MLP neurons of a small language model. Each row is named by its layer, matrix (gate and up: input weights) and neuron, and shows model dimensions 192-319. Each number is 500 + 50 x the weight over its row's rms, rounded and kept within 0 to 999. Numbers have three digits each. A neuron's up and down rows have the sign that makes its largest values positive.
A block is one neuron, or neurons of one layer that tend to fire together. After each block is what it responds to, as a language model described it from the Wikipedia text at the highest values.

L5.gate11:418413441553546484397492566450497525508514458496498479455591503545582447561364519458437588526524514454511530502455582518454454450544503473454434478511603453441534533483638471426473485444507543513504461412367577450515426531484482478464505387582523499501511404439569466611534510555538497414447543479441491505479566382479506568539545555509481457561416563514465633378420490461467583441535
L5.up11:503498435549574519496557554514457457500446416474482538479595570567571478539581487463494550536556444507532500455517523518404536492408478480486459442509524465561487598416450481479498455480588493412523481458537481546496518405567494471535526439551609561514484510524523549602587462486513475523455515511434619431484509443482441630505543595516451509556465528511483526416499461574523529437471
L5.gate77:502443465560457550480501472505525552541480528544503435508449592543473527493396556508520532457553457531554488501506530500436519425506503547546481559538457454512549488466552513447484485573492442445453569597450526522508566523492523495484512495426549464579475531473530463474566583581484483506528497556595475460436485473459434537482480555549498625538440483547495463464531555524512498512508
L5.up77:471484526468525409557490612518628514517519519533542518473437510406490543527509486459504441502575440607490475513567491521579485487504518454403501503556548426448573430482502521512442491442587567535482506567489533534632451542533550437519424492435543584510486574537473555457581550483610578523448507484372490513557466464522461512538524579527535602507530570529438560528457514532493534473495
L5.gate239:469474529486574502523476530510593499453451515512510570497484578556514588420443514506560581422428521464418569492569478562478568452546549459436545492589542468461544524508484430482452470502507510535439520477394496553564427534498530502465486469462498514419466503467462502649452569528537574551429471427527514470485536456519525436525497403552599554562499584473550603385550466491482500407576
L5.up239:526387441508529547611524531380538466419473584509519585475508592483501542516496616549384526525497595531537510492567579498451475470539509522427533514451542492490543443486528542508425537463496502564434441534425478535550394464493501509446508394521499560514444618457411503533520488522560456554426564423461439460441531496523489561482491489646555535563518522612570565479522497442501500500496
L5.gate365:499491444499519481412453450496569461504511548480481456531539563525530539490457506547441439500493517459509587487487498467495497438472482518408492412555508477553546481493547548541425516489482413587455565511522487499558425521499531427465401472430614506433486557517526536553482423558494447456465567470559458491640524428475421478528540519547569497546556509517484450468550431544485499481438
L5.up365:621497482504499471475455484403441462519421555466472606483500387434416547562527566491461450558486629475479569484481442538632480372586452464468474522525514562553502635484451453542504504522583420528630512473478432562528526490503457440594514357511470469575520548436572463503515506513444484551478509582508413545554509521551491504496460549519541497516534564433510534457469587459543560527557
L5.gate395:518455554616525484534436461461519529496534448426527467559530451568455525427399470485504581446507491496513555583422571475471551423501447460519454540465502590572605484507525538496453478475543434494410465552561468494539554487359554500455515547421505528475421579565522455485577499548381431573464518545543590480550462491507468577487460582474510509535521490513498466445516487445540522514510
L5.up395:491481493542567496464586449435464573468460513491467527498440482454584517468547562472488600524457551433458416432650528511551449421439492499509547415568503455510502532480570623471418421467534588502541381536464530530427514465511581511533486406549583569445489461451482525590435538449580547477420469455563578555492475466470523432488489537494459432528457618441469484459494533408487565441431
L5.gate416:397454504484544504528514494496495485519447479526539570501429473535558515441558442415431587472465601401546534488413552564560547541494463498494494498549568577400537542439453462471521502507536552482529548515472563565491493478541502551491456485444507478543471568485483541596512525551604505505523487448515486466520468445559520486567511431545602474545506654582473537463505490497521623511457
L5.up416:454517551522530519490446580473484551556462452547445490585551517519545394493473548569468518574471584427553521419487509534544547454549508530387546551515472480556501570467555467494497454439628434490545596391520549524534469516490462563390529453518534527431479516454464512496548506573514503549606493459483539493493431473536452450528506462572576589450448481470570585425372493533534588540510
L5.gate489:481500486477464411589421519540518542486500571539572554522550505488459534478372608421495554550455579537598518573472567523465517499467441494483438502465482515523534557497547464378448410542593474572319435535421547437461467578448502556455512503474494506479472496527571482548531515500472505502420519426451457465447538528574516477466542457510485418518434509513529465463603518417452428469531
L5.up489:572465519566402425490483516469551609546490504508529411553505494451507568486374534425497530491594516494557484442490539428501518529447445538485480584360537494558507475548500499422494495579501327518454525435462510423475476553429501446509513461414562434429482464479503531459453500551448558438500535397363503496515549449578496526504504563544530492515477559627472508441543507395526554486563
L5.gate542:551502512483450562563554502544522598494527427546555603536457547501518556555556484503483472537520484611516530516381536477439529430458572564497480568484510504474443500492528473582571475433485482445591511620451521484498517609538475435526510505451555619531446517409481506493476478530546382537551512463551517475379483513554446476505498576484509454567491571532473495458449379513397488464506
L5.up542:370521525526522494416490477524526596487544542448473449545508524517418457487440516513527569491490439511503433539565525437538561446576485484496391483521554544496488437461550406501419490547561545578500500514533544498408424452474529460501608398536461542469467495522532503491586429471538500385433451538553526391515467466475520475524474535604565468452576430474477528421518507466508498581501
Description: Person surname tokens

L5.gate12:502479469665493609446473509513537484481535448460533396517530453531550428518532533476487535487487565535562456448509559411424542518522438613478499487585421539531581468427436502450519413552488476500499455464519480511503476509520641523492407474537506490478563474561467631527494539509531450458611468502484535508540542533615397541488482490512502438556404520548572540551554548502409477465507
L5.up12:491454489553446531491461457487490459511571565500533469515515528423543485493415505535462468625446512469547523473480532458428523428546571561606469583509466505526508548383514485521567454489396626538538531405470569495501538554447531647463414492450462489496432398513496504462423485455515546468529530497562535497468510561559575416466507507484493453506446487439572461523421521478422606411528
L5.gate14:441434447508500546530431469452442581383543504614540586512463521518512463630418524489416564545424510541497464492467608429588510513502537566469521514528492465516478495559520470533439517614520455494530531480432551497417496531501508508474534501520431556491499390365468501534504335461528476502481555535494571505524585573543478528566515507466538436530495540562483560489565477499503434458457
L5.up14:525417556447412412533482582526522455434575518557447534487574586497577484561540450479513554522382520540409520497463547477383453432522470525543500469463379618550582456446513508572422467555582411596525530430484596508493539551566602476509439547505513526486533528524472591446464472461571530486516479529501490459492502568504540491434527602482515417501473511532602496504505458500446506549568
L5.gate204:505428506475536460467524520529572488385599490513448456453519513460518457654510439558508540639436493465491535467508577437464535434429492474466426511541596564436533472387432553602435436558460509453559469461369486467451454435527479439511488452500414539460439539421508514487429447484518521466543506465552476559501556674441479571544414511458594469533535574571615406556531517507392501493508
L5.up204:483457509527477483510495496543550540488510534526560464546488557461464381558537466555568507556376493462461479463465582486548494411428470476534520492497489575505504581468510503589462517505498457548512508479519450459411533445602525461513502494505572494378462478444539483487468495437464577524514446479448435545471556554491474595534477557477484449529511600557544473485499573518461545485490
L5.gate351:569508422573410548539559504389513597423503555519541357574530528499542500474428463474432541549380500499501445529531620446487532554565533554464533504445570556595473451492588474457530572546464438483557492513396523422546509464456478539458467456477505439472476506455449607457495489511500502507513491438566525511532556505471512503516515497447471403460447454513565426576499454489372533531486
L5.up351:403386399552454575519525410510569582487535592547515458542557571527439504565488561513457575484563535538467529482474468476491412351538440501467462396551505591513474508491458501580509489483514514472535486556459549525469530560515453524527526389472505622522501459489522506492532405546520579466484534493482518580520493604490418490488472517488492543526480495541504479503587439435534524483608
L5.gate356:462521453598525454528462505457555562533483534523554505603559481536568560567340502523547554417423475499515515492508479507435501439550463508476457571488557519596487502509521476487565450613489498484497539477409470530464554442503506456480477393488556527522501459474581497499492514519498444483530597504457480543622531498456459586517518562461570457546530475612481477570477519473458541411485
L5.up356:495546475500512562477456527535556509503487538549513451578518455540593491520500477498510605464443441417478471510488543509513485482547478517467429569467559496508534513505537412463479510391465458478579503414440609440504549580530464459490538442416534513377488561510472480592465460519555601495504526440557456530499593550509462528537452495570496492460548410546474505418508528520465600454533
L5.gate464:465458523501405405454486564516560521392555505520506374440504505442515557555455577474547453563441435525422457503489543453577443449497479579434474582504461505395471500509521530513439435558543446506459449476410465542561416514487365504453516460563423585525483480456369578517483530507509459502536531474530500487481554558557527399517456597482514474516500456532500465397421563523585514504481
L5.up464:432428526437461477519415449522449458485540551473383531503506504464522521460500430509586532473469591519448398449475594373513471504607538518443545548499394497518474473520529460537472507686477442589490592457448546526483428501552610541468488515502389450580464516462394542565507517412522477568435531463558418479554533637492494500452537502510540449448544545443526563453382495505495463524585
L5.gate562:454452510558449518513461419428479527429416465479461490474548540538591546586527554431437496468489421525437586509508521534501474513575529527499486460564475526513518463525520379439592483479493491534527554474460585518483494492472454450547588483516579541513432525485573486513547522574504528507500502479431438567556490474442469542462501598604522441540494446468468527553483541513405559493526
L5.up562:540459492477526450520438545491555507540456533473515462512483595540457524548450536573446511561533543461471428485511499372492417550550531547507506493453473507578609487608518509527517493567532449538424493481493502533461540410486552551550518513516477477518397541521566548481467443514446501513560452439450519469585460522493514459377494573516559469543445510478519530373494503483374574477478
L5.gate617:564521499521462482500482473472478505507524452500396437484507449486511520400557542503418505439441487531566435483518485520519562486530443475447481411508513374534563536622512513502506597450487647398494480428438538547549515485515465486496492520568523503475509464502527458545538514508384492523456573512458490483546526487459510456429509507562546440468476493473477473489488505393497561533535
L5.up617:510419567433513474534397496563483403360455448465544437536470473513435575454509517460511511560460490486442536493484508373486465499495453470587436484478483477476484438437511448497432530624436460382588520459531558475406543471533578490500503501483527535431425525461527535537522536492481481511436447519462528543434530538541414511493412546530491478471493493463539521503481601439486516456451
Description: First-name / genus endings

L4.gate264:539467483601435557484517379480435452398469505456536336503519567539474408552483527429550587517390494559462511516459593584523460502475500470470442502441514555493509432531525488466518537496492520424487484537346524470434531409503516513497503476485456424462445557488464534520507490469574562555515501522619476489550522548442445486589507559504506447506564549502500453547589475578466509416520
L4.up264:513492562580493485539539484438516470454542563483497418472587497495528475533542510457479541556439483537596431450518485512480526461478528547494449479506457545505428491498515500557464548537538504436517509393416591519564450443409465531450417434539392551475478472478504564459451468565536563466465506483570439526554460629478530551508531432491592436481477567535538459503492504488445422487579
Description: Given-name endings

L5.gate24:544566443474502492444427530428507538451429416446512530394568517434504507443480471486450515497561409508465480507483520481539619539509603435494520428504458448464530546454536575549535488480464461475404422458490576472500446462483505470513440511524479394494486483496484484505517520571543648505495516483521441478487520577443458510468540493549486457501476539558469476447414545545501488614504
L5.up24:528532464471558498521519456456552423510467578501502467457465485498555571538479484515463486524553540553582441465539564527480583557563512511442527518544442511428521511506458527382412497419506497470584578513473428472485380487426525574463426567545491481505358476528550518435487538538537506524440542450462400635515526454465487590464434404537534536504529499491507497461433535474545514513540
L5.gate195:608467484466497546571530346479509403452507536561561432509529530517523430541426629621491533537610485510474509417544383453437578583554456483510457438493522561590494571445482513527511508567412462438474478485587516554516529472493552470482496612570527496506454440459433537458501527447430439516472449528519501506522529573472490518575471472498512487556496529481542509486499595552485505413577
L5.up195:499478489415492523525472542546548514467503488512450520493535508475470470448465507579567471446477572421537482564449570504601417495480542494464461500515454374445458515485514498538524528396452458530492473397526441546477495552448482524460443519487522465581478516436515414431535484434552473416554520448577416557508545495499505573577518452619553532515544516475542475504448583490467545511471
L5.gate235:524473532517509549509452544485584481413503542445511518520582580513517510469441480526484473546566488593461536482528523555488650508495581536469459507416455540493482577588508510504543411480395513595534499513532518483511461465377559532548486579497515450467548462550584523448510557472456489463386539467477481517529447503429465488484571480541518522452514567467526420503554495458443530526499
L5.up235:464482429441518511457477360474547530441504532450454489482610515481553487423485546521464491601528559407571485431540524574486562465576493461443536459497466470491479524519524490609518553522399474466484536452547531528551445466473457528460489497553549483563410493420502546485583469503563584529492517518502459465494496558546562548509548623572461464458436497457473501452536586432504471547487
L5.gate324:532471545541497458484484592450555505459479475445504497486579495417507488527472541469537444550542437459548491470476476439430542522532524480482473464541604491495516454482490530449589509541492474495478525472460468498486422571490429486431529519516535489500551461477580555451494395514476466540423519374453454523457397608394491427551483412498487482517516459492470536484526546504452592441422
L5.up324:516552516449479520581408471454546443458470432434481498449520435527635446542504502471497575544567580482502506394421564490508543496383509496512487436509512413446405507430393484428530480437481415435478526478519456543509480487487498466471497469491540520475531512572586533451536500567571579492503430475514475518486443554509390561569387424577522490543451421482454410463402563419519490573543
L5.gate497:488472499462586506537450479458532496457562547520459547416527589536527469414473427487430555474398484565596505479465463430545562529572494497498545353473507446492461488407561545478536493552617436525553347491568483509487528384507595459508454408458505477411399471492429443545548588569476486534542490472545482499521564469411461427453417465503479570498471531465480536570506544510603448490569
L5.up497:462577569415494474630572425436445431446422479453506448486416589491432554539465554539458415491404545635519486581444468412549548526474562449536515478564492514404449439514548471464444404495546497562594450469556453482557459543502554417493424618482539506531461433511470566569506555502540509482494481472454531497488510596527432600514505531488515602555549487509557488540461535450400468490441
L5.gate523:592460556487534548499511456535561537515589527533385529523506484400482504466529523408476557635514564565546486428486491555444542539567507534552479474442481430487521501467512491445506463516499429496478485592418394538529545565450495557487482630491535459475469466485541476529470590432545528461605543447518444582460491500438468552500543506690482509458473519436503540509446483425555629548549
L5.up523:480530463497463510521466558512555510510564449533468548498545491528520389501482515461523444546529510496540495550461577515516517497502562454474455502524578500425429446425547469470601619577417482515473539442547470533542429527498541404517441549546497529551403574519492466501576419517618601504479408526560423535504504424521507545395456551487570473397460473502552507512498518541539549493434
L5.gate548:473490516460469424515465538568528557521464479471547433574441463478646519470441467586542428497509469425430461520419458444599562500448573511457532518368545463419549558441510445480571467432506544524481449505506488437409472456510554426550430482454502423521553434558502491434466558600468424549502566485533430508567454520518549574576523500473551423515508423500483429447510540481509554502420
L5.up548:553539505433466444586501529436507538488508494575526486473644522443549435461469407484506426488523501548450511526563499515525546537559443494513433515471587564506541603555476444478443521469524464516529545539528420481494536566482472384464406517476496542552544473526522553461478458565507484462472488433465459597354509516506409578584483434427505457555413507387471504506452542451451430529434
L5.gate608:560535438467496454540467551486629540609527476474578520583454452494509496509542440509443509517528536458522519428599516441448494487549508492478453538495530555412463525404529553437475627441574412514503524567466509530455468570539431492449545489513447441470545524577539565413466438546527488546494560472456482475527466457528420439538422516453541388520469570497432485475464518535451547478504
L5.up608:549552544495390447474513519457471508538496521510608498520511456554487510508526555432530504534463496462506578388570474435453467466525586611424496537510559559482446492444543565528509552509462444514452469428541485527485564470454462457434615559533497530511402533534561376444447516439569503588477539453448531476569484509491451539489481399525465437453452497444442484486454611530537576636489
Description: Career role verbs in biographies

L4.gate167:537497506531477501483551576457433580516471477484513457500485512509499555545457436498578558575533418538548525555445554534484564528491374512537529429507410548511612435361567551538432434542559513514484572458506573472451520546519498505438485444516553538469497607520453532529555447533494370429522438478542423385454570414480510551411497409468521483512497577523562540519540529519525477512530
L4.up167:494454463439466488548489456540388539467529476522575553498496543511463546493460533443487538493513524626499482526446520533515473392514527555477510431479481470420544571480520434488543431438423494627440520490447567413473439508433533598519494467504486507525560520484496550484568488446503488457554520437487486513448484536396577437487481458600499491545496639441563495487556541491484462563564
Description: Surname word pieces

L3.gate8:549484502573548563494446558509429548458501456631470530437494443558612502531505491597441512470457499414606484476555614513492526499481531504520456530593473496446467492475540535534557493513532449469449546425459579458570491613506432515433482532517515459502437478396457507519549486512532468545485511473457507492567581483539480523513506415576564510564590585408469495493498520476495561548436
L3.up8:536515499451412564567519541541460550461505541520544490635550448529524433509476574504440466515405519510466499545378493434535479422410549548488413484497485470473506522484430496456506449410474488525457511518508611412613516468517527511574481492500426535465547511436527486447455520542494586475450528438506527500499462386472499629490561550566488429500512498471568455483508545490457480514530
L3.gate49:535491538497421506521552556499493437583467500514455475558473507544463449445437531477566486462405463485541425441453492495534598573488546417485446424528494483501503458539570480414506478476574515403501574427367474446583590441443510607529500520592460510545435494472539533510611522398495413499526528503530410490554430475590488465605546489446587441505462578412503517345546488558516579449515
L3.up49:466555453448555437607579546490485495522568460462444500423482457630530547579490468490519452485573451468453503472524484475518505520542466451509468541458476496443492432481551531446491537484481504457469581401394409457449520501439497548471571585430514559496512455536574584505534540512406481431520527458371516425553510429550386507462528526570556535429493455454532449513505454445494511507507
L3.gate128:538538517645469494507496481563422573503412446518416517478531552600525411481454540519457444465475530561561398420506470536426470470501449470524509572506529522452481478570485560373537531454459520449579429458585401489419509502492481434464507492460541457540549465547571431535540469547513542533520489577545552430573536500398595517484530577437510530460518535374437497525500535511442490514542
L3.up128:563571458490512509538387506592522493550498414537483507519533473577514424411450645549510456393577575438454506509589630567528480463508471529506475526485531553551436540493513495397527563431562522572543460474499444468574433539516499413502555450551474497340527569519486456505552436592442562534441496546504549476599450505487440544545501458452483513439574468513540519466478579492431466524455
L3.gate156:469574464527457474475433561525546534573509472609410531480484364526533593589388492325505591475577521561441477563497544455512505392489547478462514549509557469522509485472474452506634534464533513464568513531383513482396462465474522581549521434568487507534496503522513504509571475519504515504546570453544473519573609480487444504619516539513500500540522426392534484478480547491511479546523
L3.up156:501561472486523491465521512438521516583464428502524365491418485445521532565463534481520460446546506469442406490533598439618508458530522467413508511538543480542463551498567431558484461482601543378510559486422489478515538517527500467521539462559457555509535515497428450439560462605452465518549560426439491536529497463529430454566516463544576551518475482468547454506481465439354470485494
L3.gate194:435493541457475430468499553496497538545446560541426474509515526491568438530488523538498575472482474421518519469522491586479629510564618508544508573588570511454482536605499536492501427498538523504436441413542589542503532475491454423450499484477506531479485446499540480535490353404480483447513543456371425478443619548531446499490525563545538473521585579453455517459473466578519528519508
L3.up194:503536485422405526493444515501529565391555513497501509533619550525468461543417492474468534512546583516479554424533469534473540584589531452464516590539534522434514535503552459552559442488509513591448542490463544576537575512546664534514531464537404507539455494455483473522444490576515539479494601437432433502532538444457468522592462496457514479497526534488502494544509513427428471584384
L3.gate283:441581545572461499473539541421567512553558532525428428557424469517561466483492506473444505605614486462532540509517550497562501411551515530494465587561479562490552508500535560482474540521509406470537475412414472497539488479559516447420577490583494506467500527377503459506477526511568555429571545416531513467583514469555520434519504507550450403447496554572511595509502454529472450562508
L3.up283:485499506526522459501483436426474480594514436467458477494533481528576523503569507553454461490523535505553508499500604504458499501461523422528644480539430501468497501421595464532534481572447500597468513457509551483545537488507449519444412413479477494482520551431528470474537469544447474508523508388451433503526630472537475621528513499515441513447653525490466525476370491588461594533484
L3.gate424:529473482514567480549517525481558534509553459538482401469475498473501393473517601543445586444473509368530568490493527535501548448520590480487462457540497444483386457580516520499534478551564495478400485438484533518549524474521457455452504486507386475593481558504474497527497584558590492471487548564479529457538513479576490532522470494560547482490482490460529541593458486523481527519428
L3.up424:549546550523496485510526456444537459551469450449531554450530570400472518540352569523521527460487466462531502435560458470604532567490528472538500463578571507500387471622547493496567447557523544477450538478515483464437470526438407479486419600471498484426488501461469454536514481535529454505568532426480414591578524605490503546444497458466522462465526600526529543560567483559439569470491
L3.gate443:457491553526595487446507499444431449598495465501464483505487485428620536493404409664581439520465424488596567457532456460509523523524471518515549546492490559558540496510443495425511512415449490433564521518515564526561537509541496510471520487472611499520458525527514505497595387458515484630445525466404546529494584504487472451549556478528475555476534459449447507531487495553445557552446
L3.up443:467480484540475586544566531444534513527382501507477514480597461549424502495452445502435380391476390510416594455520551522468560562511467533460506505561543607473537503459536463575538501359489420506449514551404408454481486564497522508433517545447475446511532471516552487590520440540512467571566448528570455484531502473549539537573544539548456457535515464464543425509529534526427526516560
Description: Mid-word name pieces